MLP neurons of a small language model. Each row is named by its layer, matrix (down: output weights) and neuron, and shows model dimensions 32-127. Each number is 128 + 32 x the weight over its row's rms, rounded and kept within 0 to 255. Numbers have three digits each.
A block is one neuron, or neurons of one layer that tend to fire together. After each block is what it responds to, as a language model described it from the Wikipedia text at the highest values.

L4.down9:155104153141108103093134228096148147133123174169057158154080111130099101044115109131107157158081135158115123122163128137161123113124118115171166084075128148186091124124145191080150093097125146121132206169148164084112125128137115114128059158135127119149102190140151128099168207159157140107
L4.down129:100105149110096114114150080089131149148090148170117119144206122112126146132187133112108105053154194120116067093177181149135161169169129128136132095142132128109146168127135128164132147150145099107101150115150099117131061121129192120143105092116113108114130086123133163127140103175184136146
L4.down224:124099060150111133211144080108166130106094106162177150143082182163117057126148115145129084100127174134127172136139086085166097084177090112122121117104148139146107124149147118077132176069088118131161124104208138115080110158125170134107126176096145173149130182165147144104103219077131132086
L4.down310:124201125151147097140100129149089142109096119140125103099166081100132093108121169115139178110155122086116087149138149124115104134111113123123145168112088141048112124125131119120148098165204073101134117175167138092137142135171168138125139181151112159106098102098091104174121126058148174126
L4.down431:109103113119138129125139116069090143074116148078128138129107146141134113115106188118147137109150096159143138110078130110120132191171102125144114168122150159044119174183121159126197129192089087126117126081127089141125158101098140098177042131180138117106189150196109152110136103115133129137
L4.down483:127162177130096095088151190164142139123161170129108131149116118130177197133124086127067170115141131101164100138126182148158176127113130127142131072070082091146181136091077201211099118103181148116141137127118117152127115117099109120176144137101099128114153120139115115133138095072149139158
L4.down493:128070119174139137109163124147124107118119104193136160129090154119107133133151129092117102124116130088103129109133119108069077043111141120140160137143171090126174081118136073162089186083111031131174105093156113092150089115098111140114123100117079169140075154161117131103108113156120106170
L4.down496:075181125088137128043136141119140131133105101195157124111081100154150104098164129092091131145042137123024092116112127127152113166119161122152157177124128098086137106154125150123081171136104089139162107124160127177128130154100127147124090098153155124108131184066170089146122141173093155176
Description: Words pointing at an article's subject, mostly in biographies: infobox fields like Youth career and (age 36), and pronouns like he, him, them, it.

L12.down141:138101131096114118078121158101093175143187129178119167104116183130100178131129037124082114120165143107144117140137127146118145134134091158125134166151121133080204086109140092141129173087127158107134149110075137120110138110108124128059159070215073091137103115144075149079076129105181167112
L12.down314:140114120070081121168147087099204100183111169219114079089171128151162138141149176137146100086113112073099172117135123042096098140107119162116093126114135099160090139145166088122149066123085120152150135137140133119144128127122192107148131161076080116134135119114134155143136151119103181117
L12.down402:102122119164164104122127143127143100157154168192194095144046135103104183101112166134155221160125140095156152097090131101088146155125202106150132147167119126166161164111137085082082139074147109137147104120121141114132164166105153146203157132135144122103194108107125179095174128231150202116
L12.down413:216125083164116086140101060054121175107127140186134071109138103174139169096127115098147149152125136060119137132137186138086112104142169136059168102105163100145142144156195097138157128129134104102099104141086091119112131135165095222198131149117101126121155093149128138092166153145121143120
Description: Tokens inside dates and numbers: month names after a day number (9 April), commas after day or thousands digits, and "was" before ages.

L4.down89:081107202097122144144095119150098148120065139099160154086075123201116144088068112182119125099101140101117176117157080127151044081130136150127072164148156169185144149127139145089122110149149146167084121089051104111156111177112143096109098098161195140158131104136117146138105078152112187131
L4.down217:164150145164162139170167156107133163119109100114124189096094137164085086094102169102057070151147111116088106108137146165109157101062141149096097141134106073073130108123127108060132095153127135123165097135078132115149124127121140083149162144097151138115115051173190126173106124134112138096
L4.down256:082154107123148101124130134173128151150144123119100131119070152127130195116072123142164098151104108112148191118126163140139103129099086126110125108151126129177124132193090127107138121083161130180143102113086090131152109193148147086140097142134006095159099101148115141135119150103109191064
L4.down301:110135169183125130074094148157169086121144214117113144118031120125184112128079157107115127136101084114155135148195123166077066135077120155122158124084105124145134150115141149058133159158153137135061148070128105152110144071123130151116133098068089120180098140116135150120099115186172194125
L4.down358:145163130073149119144118154131131103143147133135122118123141167140146064148152151111126160127131109091182138172130160109146164154082124180103212135122094106144141137088098129121094060081150167102102167159072131090156124114075120143121140132167131126057124142127165071161124160076122124182
L4.down416:110128076083126086141104164112161161113136165145106112132077227138171109117082123070101121150169104120146085173130188103103105156126169103081174146138123136138179162090139138090099121113097086155170110155133169125122176157102063111049099150147168188137154140136118122138113159149140122108
L4.down464:127101206156110131139122144151170162114098173183063147088141093101107140093149131138095151156151094166112139134197102140130175107134089147100171092132126168067132132157178152104124104161143040182156172197119130111120121128117133125116052104094096193100143074180116174093148174132183137111
L4.down466:165152100142137125195128112164141165153166108083137101135140165136150154128165147088134118090151115112132041157084158143132158141103072112099154137131132137097154162078191108116191165110089093097106117143101105156117114142117152216158134134151108086106178121102106126107106140132114101137
Description: Colons or closing brackets ending a field label in infobox-style "- Label: value" lines, like Population (2021):, Binomial name:, Personal details, plus table "Total" rows.

L12.down204:050127127104171136135145089107177118125068111134110146107119113088102141095150117114120118093108224121196121134115149105091058127172144198159128120109133101061140111118147087195117045167126099116130097146167140154125144161169113049107118146186149104157141160150164092096109139133147160143
L12.down309:112105069146169150100132111118089155148082112104107107154175133051075162134111114145163119101109108139167105114122091102144100107121172077119150181092174144084096161141074136152128139122113084077126105143129124078114123177155140134080121178166141151074106158137124162219097119138114157124
L12.down318:068112107169136149149131137130131100070110149142062163142122126170177126087183146088150130132159154141075110083169165120058109166094132141124093151157140072063134121137170121138122087115107074128180061093084125143160087129130146143108103125085134166142145119130053116195117179123130102180
L12.down418:086114128053096092073111139115101136146109107067177118113152129135096057123161093130104095137219115143154144144107101110112136131132127131097121088120088042130178146132123048142178131113147115138152113133184121157064178218119205124181114156138157135131105165161172141157148137128127124129
Description: Prepositions, mostly " on" (also to, for, in, with), and possessive 's, opening a phrase after a noun or verb: on the grounds, awarded on 26 July, America's.

L7.down514:167165114096130141154087173095128101109117120130147095125124183067126057139141185098122130171139134103161170110104139128099134159108101116170148165187127166126155129055114159150169140140034136162160072195105115117134059158159108118133110158115113104121139077096116114142150134142141152135
L7.down532:111132135117186146093036133067119174130114150140134093086106153118119125126165149146112132048150129104140135099164093127116194127132157086113126133079137165012130162036110153127117143089137156129094180108138164177156146208127109145093131143148061101145157119146148076126119139115151134164
Description: The colon after a field name in Wikipedia infobox lines (Party:, Release:, Position:), plus leading list hyphens and table pipe cells.

L4.down23:163133114133115122064158112175128092162097109118179055132142119175136086113187129088084137094082158059131151174147112109079111146162166156143086112079142150136081100048127104125136088201133151173138127157147162158146130096155132138144146107141159149131148173129084043094102109141121121121
L4.down28:105154141120159133102152154203103104171041164137075159144119148120168108165152123157129068108146199119121121166141106141093174146069160093120119135162053138121130134090155103117115126133093145147085123115082131112121129097052141147146202172139094147133156130102035095106131120113220134130
L4.down182:125110139117162153085162117101175116173144160179205076177126123123143103173151121116098111121169181137103077123125130086100126128102155077121156154099146144086130147164149164129146160188113131146177099138054138137119126125131127117149157157189133100137156102126152138083143132148138123129
L4.down234:122125122124084153120137088084143125106105140118124119169159162114095158092153130099100184135144055162129155132160158095100098130113161110111119122165119098135190150187111139131112173100120131164123174134161187144091086104127144126094155109117064109149154107137144135137149151143084159066
L4.down465:132106133093092169120202144107151156090116105159110156133111157160156127172183126079183119142106142125119061139127087092135104103114134170104208055156089172087154082116131139122165076138151132090119185098117096142126123148077146161099112129094123137078078174186187102126136153103141136148
L4.down550:176125143176095111181119122149153115134151074043125149054138113149077144109164161128140152107154132078133148165128118113121075146095142120173099142131131075169152122133138124114137052160153144095118130196162150182160183111067168112120111149152151208116130170176121107079104163129169138145
L4.down556:154134157103165145043102110137162154140154129164130161148136118100110108103142151128155116150076098126109098061158133183147125153112117143136181095150108149108114082141155098100102061108135093136086095122155146172099114104145167155068132122086117177159099135135191053137134108143124143128
L4.down563:034179094058174132114127175115113186168073123109130134138121131108078115145115089123124128118142119075077121154128135146200140136159123117104163134140108065164127186140195149142122178133132116101182197139128151194117149102061143068128075133083143177104148186136116158092136054147171116091
Description: Possessive words (his, her, their, 's, its) in biographical prose, especially after verbs like began or prepositions, e.g. began his career, in his residence, during his tenure.